{
  "intermediate_size": 896,
  "vocab_size": 8192,
  "norm_place": "pre",
  "norm_eps": 1e-05,
  "positions": "rope",
  "bias": "none",
  "init_std_o": 0.0,
  "learning_rate": 0.00105,
  "beta2": 0.98,
  "max_seq_len": 1024
}
MLP neurons of a small language model. Each row is named by its layer, matrix (up: input weights) and neuron, and shows model dimensions 240-335. Each number is 128 + 24 x the weight over its row's rms, rounded and kept within 0 to 255.
Before each neuron's rows, "fires on" lists the tokens most often at its 100 highest values on Wikipedia text that the model never trained on. A number after a token or word is its count.

fires on: "." 55, "0" 18, "m" 4
L6.up822 [169 133 129 105 156 129 127 113 111  83 135 119 124 121 170 112 140 104 102  83 134 135 153 114 103 139 182 125 139 120 139 142 115 107 123 140  74 116 155  98  89 146 112 145 130 153  84  98  82  81 152 130 120 163 125 137 138 124 119 157 106 145 131  45 160 156 150 133 139 102  66 145 132 109 131 137  85 141 138 119 128 118 179 126 134 133 133 120 177 173 124 113 193 152 129 120]

fires on: " |" 44, ")" 19, "u" 10, "." 6
L7.up344 [142 174  98 101 150 118 121 106 111 135 141 117 114 127 132 108 110 148 121 128 156 120 111  89 116 109 132 151 114 154 114 170 119 100 148 148 102 129  97 140 137 153 178 103 127 146 103 157 132 123 139 123 140 128 104 143 132 113 139 132 106 120 144 169 130 155 150 148 115 176 150 162  79 152 179 127 140 143  92  92 150 147  68 122 137 171 128 181 141 133 107 149 139 161 135 129]

fires on: " It" 42, " it" 19, " to" 8, "It" 7, " of" 5, " the" 5
L3.up2 [144 125 134 158 137 122 124 150 103 147 141 130 113 157 124 123 116 163 131 141 101 128  96 133 152 160  93 114 126 134 150 126 104 150 121 126 145  88 162 103 103 181 145 140 129 134 110 126 115 136 125 148 120 137 141 147 151 104  99 125 115 135 135 124 145  98 127 134  98 132  62 119  93 119  99 117 175 153  85  96 131 136 136 124 117 195 133 158 168 168 149 145 113 125 141 115]

fires on: "0" 39, "6" 14, "5" 11, "1" 10
L9.up152 [ 73 149 209 169 128 172 131 128 147 112 147  83 145 106 104 132 145 102 143 146 140 152 174 143  84 151 144 138 154 138  98 123 107 143  80 173  87 155 141 115 108 105  97 132 174 113  99 114 138 110 119 126 149 115 101 107 134 139 140 189 147 137  74 104 180 181 132 115 116 132  97 148 154 121 136 112 151 130 119  94  96 121 151 105  82 132 113 169 129 157  95 139 126 116 131  69]

fires on: "0" 17, "2" 17, "5" 12, "4" 10, "3" 7
L9.up325 [104 156 147 149 164 127 116 115 144 126 157 144 141  78 145  84 113 133 110 122 137 115 119 145 116 102 101 160 124 118 104 141 126 108  80 131 127 140 148  98 146  75 128 140 142 145 108 188 117 123 108 108 143 119 118 168 139 144 112 135 132 134  79  89 101 197  96 135 126 150 114 157 127 130  92 133 150  90 101 113 116 119 146  73 146 103 105 142 141 108 140 143 158 182 116  91]

fires on: "0" 43, "5" 9, " limited" 4
L6.up58 [146 130 166 136 191 158 126 146 117 186 155 133 124 132 120  91 136 112  97 171 141 113 177 114 121 169  90 156 190 159 123 158  98 148 110 142 122 194 157 100 103 139 142 124 144 132 107 149  89 145  85 155 100 110 115 116  96 143  95 136 138 111 148  94 106 125 110 141 162 117 125 139 108 116 133 130 135  78 137  94  93 139 133 117 102 127  99 126 115 130 148 121  93 161 155  64]

fires on: "1" 25, " that" 15, " which" 12, "l" 10, "in" 5, "2" 4
L3.up390 [154 153  74 125 151 144 105 160 106 136 129 133 129 150 130  98 127  99 101 117 137 119 112 132 178  99 150  96 101 140 122 147 125 109 132 135 104 171 123 156 112 137 170 117 168 181  90 147 131  91 140  92 139 140 149 122 197  98 128 147 111 103  85 140 110 112 116 105 135 116 120 167 144 137 176 134 124 113 123 158 111 129 114 146 127 104 122 156 136 176 148 128 119 129 105 111]

fires on: " c" 17, " on" 10, " in" 10, " of" 9, "op" 5, "bre" 4
L7.up207 [ 58 105  92 130 176 130  94 121 145 107  90  99 125 141 124 111  94 118 124 106 124  92 132  70 141 136  95 108 114 167 105 149 121 182 103 155 132 126  98 118 139 146 139  83 107 104 110 154 139 126 148 131 159 108 100 135 144 131 156 160  89  99  93  99 158 148 141 121 138 135 139 147 125  93 135 137 148 118 132 149 114 117 115  99 150 120 147 118 106 118 102 180 120 118 135 128]

fires on: " first" 18, "st" 9, " St" 8, "ight" 6, "th" 5, " First" 4
L6.up256 [ 88 162 118 116 149 117 149  79 100 160 105  92 141 152 109 131 153 113 126  82 125 136 149 137 113 102 104 111  71 182 136 123  97 144 119 106 145 111 130 129  70  55 129 121 137  94  99 127 177 119 122 168 113 159  82  48 132 132 155 129 114 182 114 146 139 106 144 138 149 148 116 168 107 133 144 135  98 137 131  97 156  94 126 109 123 122 146 115 135 100 129 146 163 166 123  98]

fires on: "1" 43, "9" 41, "." 4, "0" 4
L3.up11 [154 138 113 135 161 140 128 155 111 137  99 100 111 168 102 139 135 132 102 102  96 108 144 107 127 137 122 149 127 127 130 135 113 162  86 143 144 111 140 134 126 111 131 116  88 136 120 143 123 138  96 125 123 139 119 119 141 111 116 151 113 108 118 108 108 138 197 137 149 120 148 139 101  90 113 135 104 102 154 122 121 105 132 108 155 133 167 150 163 135 114 111 153 157 109 137]

fires on: ":" 19, " (" 15, "." 14, ")" 10, " |" 6, "ur" 4
L7.up565 [151 149 115 126  90 134 116 150 152 137 120 165  76 125 124 102 131 140  92 176 164 107  82 174 114 132 106 140 147 131 100 163 108 132 116 129 121 106 122 104 115 141 170 103 132 131 102 119 132 132 175 116 162 124 107 157 139 131 109 154 107  93 136 167  89 172 149 145 107 120 166 154 146 134 139 173 121 136  96 139 113 129 112 117  99 160 130 139 114 130 169 130 140 129 100 119]

fires on: "1" 34, "2" 18, "," 5, "3" 4, "b" 4
L7.up520 [141 130 160  90 119 146 125  97 115  91 159 120 125 181 164 125 124 146 146  87 108 130 120 153  92 116  58 127 154  93 186 145 148 128 126 125 104 134 110 142 122 142 131 148 140  95  93 130 113 115 169 121 139  93 138 124  97 141 119 104 120 142 117  95 110 144 133 100 137 129 110 111 123 113 131  96  97  77 140 114 151 113 152 132 156 120  99 139 130 171 118 117 131 101 142 111]

fires on: " " 36, " |" 13, "-" 9, " of" 6, " (" 6
L4.up61 [136 139 119  62 136 147  85 124 137  85 114 112 157 146 129 111 148 122 122 135 116 146 137 150 122 139 124 164 118 141 134 127 163 118 103 165 155 133 136 128 127 133 159  99 145 140 132 166  87 141 133 123 178 131 168 137 216 152 117 118 157 110  70 115  93 124 107 114 142  88  92 101 101 152 127 162 145 151 134 110 145 137 102  95 131  82 134 171  98 142 147 170 135 142  84 133]

fires on: " De" 12, " Be" 10, " Pe" 8, "e" 7, " Fre" 7, "o" 6
L6.up119 [118 151 113 130 173 144  95 151 120 153 139 118 132 124 107 129 114 136 133 151 139 159  92 140 140 127 111 119 122 178  70 130 135 144  98 134  98 136 132 153 154 108 157  82 168 142 103 118 141 142 111 211 169  96 127  95 134 157  78 137 104 133 112 106 126 112 140 154 130 163 119 110 135 120 141 124  81 156 136 144 160 115 120 116 131 110 169 154 118 149 131 131 111 168  85 114]

fires on: "1" 18, "2" 12, "5" 8, "6" 7, "if" 5
L7.up448 [106 163 130 180 157 129 147 120  96 115 162 136 118 156 124 104 156 108 123 138  84 126 129 131 120  97 117 100  81  96 119 169 115 110 145 131  87 135 105 145 166 130 197 102 109 112 103 127 141  75 126 119 114 163 131 147 143 121 138 102 116 116 108 121 157 121 138 133 152 148 111 148 137  47 129 116  91 134 125 164  66 146 172  86 135  91 120 117 116 139 129 168 146 122 111 119]

fires on: "9" 40, "8" 17, "is" 7, "ch" 6, "iel" 4
L4.up385 [128 137 148 175 154 147 142 139 161 147 127 183 157 124 135 100 102 140  80 131 138 105  92  97 137 161  98 118 150 103 129 154  80 105 124 162  92 151 148 144  92 164 151  97 132 145 131 119 129  69 136 120 156 171 125 111 148 113 140 146 123 163 130 113 122 146 113 122 128 115 127 101 121 122 159 218 142 100  99  76 119 127  90 137 109 123 149 124 151 145 137 112 111 120 124 173]

fires on: " |" 18, "s" 17, " r" 11, " of" 9, " their" 8, " a" 7
L7.up756 [ 80 130 118 125 128 115 120 158 141  73  84 148 118 126 126  95  96 141  93 130 135 168 144 156 115 129 113 153 130 169 119 120 120 105  94 146 139 117 135 132 104 157 114 137 117 148  95 108  85 148 136 135 113 120 154 131 178 140 108 159 138 119 118 128 116 148 142 116  92  96 130 113 118 144 160 114 126 136  82 100 130 109  82 115 142  88 163 130 155 134 133 122 163 103  90 112]

fires on: "'" 30, " following" 17, "ending" 9, "ing" 8, " Following" 4, "ve" 4
L3.up434 [120 112 146 111 119 157 153 127 115 127 141 126 109 169 102 128 122  84 114 147  90 123 118 130 125 153 115 131 137 142 178 149  98 112 126 148 109 135 109 174  56 146 105 107 140 117 138 126 135  74 103 180 156 125 124 135 162 137  75 148  78  85 117 105 160 130 112 116 116 121 109 138 139 117 145 120 126 163 128 129 125 167 145  93  83 108 123 175 172  99 153 111 105 120 169 119]

fires on: " to" 25, " a" 18, ":" 14, " of" 7, " not" 7, " |" 4
L4.up707 [ 82 127 130 102 143 167 160 121 128 104 110 167 146 137 115 110 103 138 114 137  87 171 158 169 137 141 127 164 124 103 124 147 147 122 126 144  96 132 125 145  86 129 167 123 122 127  92 140  97 133 148 134 109 100 151 136 135 107  86 157 137 126 132 100  96 154 130  93 128 147  79 127  96 121 126 142 135 143 123 129 144 133  79 125 137 102 132 152 113 122 121 129 121 184 107 133]

fires on: "1" 26, "ing" 17, "2" 12, "0" 9
L3.up34 [144 134 134 130  95 158 132 136 173 139 172 128 118 162 124 131 153 160 151 102 130 154 162 118 104 119  84 152 131 116 110 160 114 136 144 128 110 117 119 139 110  73 118 104 117 119 120 147 149 115 142 131 127 115 162 130 130 111  84 158 103 115 123 117  97 161 143 123 127 101 103  74  88  69 145 134  58 143 100 102 146 114 148 113 115 119 162 149 129 140  95 147 105 142 127 115]

fires on: " B" 58, " Fre" 5, " b" 4
L7.up370 [106 115 149 136  96 140  98 107 116 120 121 112 114 132 108 137 133 115 112  80 160 155  86 129 150 132  89 118 126 147 119 152 177 139 155 106 124 134 138 140 122  99 106  93 166 105 101 131 137 110 133 153 126  77 143  84 134 159 127 121 142 117  82 142 134 140 107 158 148 134 140 143 153 127 112 122 118 115 119 130 162 102 152 112  90 106 125  94 166 142 139 120  74 135 170  90]

fires on: "2" 26, " by" 15, " De" 13, "1" 5, " Se" 5, " |" 4
L7.up322 [105 158 119 178 159 133 108 117 109 102 101 133 140 126 129 124 136 130 122 166 103 128  88 128 128  38  90 117 128 127 102 142 144 135 157 143 110 135 113 182 153 108 130  96 101 129 117 134 132 141 135 180 135 114 170 147 114 144 108 101 128 139 125 130 111 132 133 112 136 137 162 122 160 109 101 128 119 133  94 104 128 119 140 169 140 111 167 164 132 178 154 146 155 162 126 131]

fires on: "1" 66, "9" 4
L9.up382 [153 123 119 127 165 174 105 160 139 121 109 130 142 170 112 127  97 134 111 103 130 110 134 121 122 150  98 121 152 132 165 115 173 114 158 122 135 148 125 124 128 145 140 121 113 116 141 158 135 107 127  94 130 174  98 128 125 159 109 132  76  90 172 143 115 150 168 112 140 122 121 119 121 101 166 138  91 126 158 116 107  98  97 121 164 100  86 157 125 100 126 127 131 134 135 118]

fires on: " of" 26, "'" 17, " the" 17, "ing" 6, " to" 6
L6.up735 [103  87 124 158  88 112 120 137  85 120 129 138  78 112  90 128  71 120  92 141 108  94 111 140 100 137 136 114 149 135 170 149 139 122 136 139 121 130 148 136  88 115 119 151 156 195 113 109 146  98 106 162 139 155 156 156 126 129 111 141  84 123 105  96 137 116 125 153  98 138 148 113  99 141 128 115 171 110 136  73 117 122 143  98 102 143 131 170 128 138 143 126 128 138 110 122]

fires on: "9" 17, "is" 12, " that" 10, "ia" 6, "as" 5, "loan" 5
L4.up571 [155 125 140 102 150 157 127 149 157 101 101 169 117 191 111 117  87 157 109 122 113 154 143 112 106 103 132 149 154 135 143 140 105 118  96 160 103 141 122 136 110 142 146 134 116 112 131 143 141 110 169 126 157 161 120 163 156 122 147 156 119 114 127 153 171 114 172 126 144 148  82 124 123 101 149 183  93  90 118  91 125  97 157 102 104 152 108 142 126 109 123 179 111 146 134 140]

fires on: "|" 19, "8" 17, "7" 8, "6" 7, "2" 6, "1" 5
L6.up176 [134 146 142 141 105 124 136 175 141 113 117  41 137 133 132 115 142 120 110 130 105 115 124 140  95 164  88 104 171 140 144 136 144  78 144 131  94 141 115 153  94 105 133 118 113 125  94 130 183 139 118 144  91 133 107 131 130 126 175 180 129 124 119 110 127 138 194 109 121 142  88 110 168  98 110 124 122 108 122 111 112 112 169 119  95 136 106 168 176 123 158 139 112 140 120 142]

fires on: " was" 17, "th" 15, "N" 7, "st" 4, " l" 4, "Z" 4
L9.up551 [111 173 139 137 116 155 165 161 120 129 111 103 145 124 109 147 117 132 119 102 103 131 161 128 142 169 140 111  88 131 106 156 112 159 123 131 122 117 123 141  52  98 105 131 125 126 136 143 179 123 118 153 155 151 113 126  93 144 135 161 128 111 108 154 143 115 160 135 110 158 177 162 132 124 101 134 152 108  89 114 109 101 152 125 125 141 153 117 100 127 125 121 146 158 129  98]

fires on: "." 37, ")" 10, " by" 8, "R" 4, "N" 4
L9.up498 [141 137  63 116 111 134 159 151 108 135 119 106  97  92 140 123 130 126  90 154 130 150 115  90 112 127 123 121 123 131 125 150 104 156 129 138 117 119 134 161 129 120 137 133 170 137 105 131 131 122 154 128 107 125 106 161 125 122 106 135  88 121 130 140 146 142 156 148 118 108 150 134 146 155 158 119 129 121  61 131 172 122 166 136 131 168 141 133 121 124 173 147 129 106  66 142]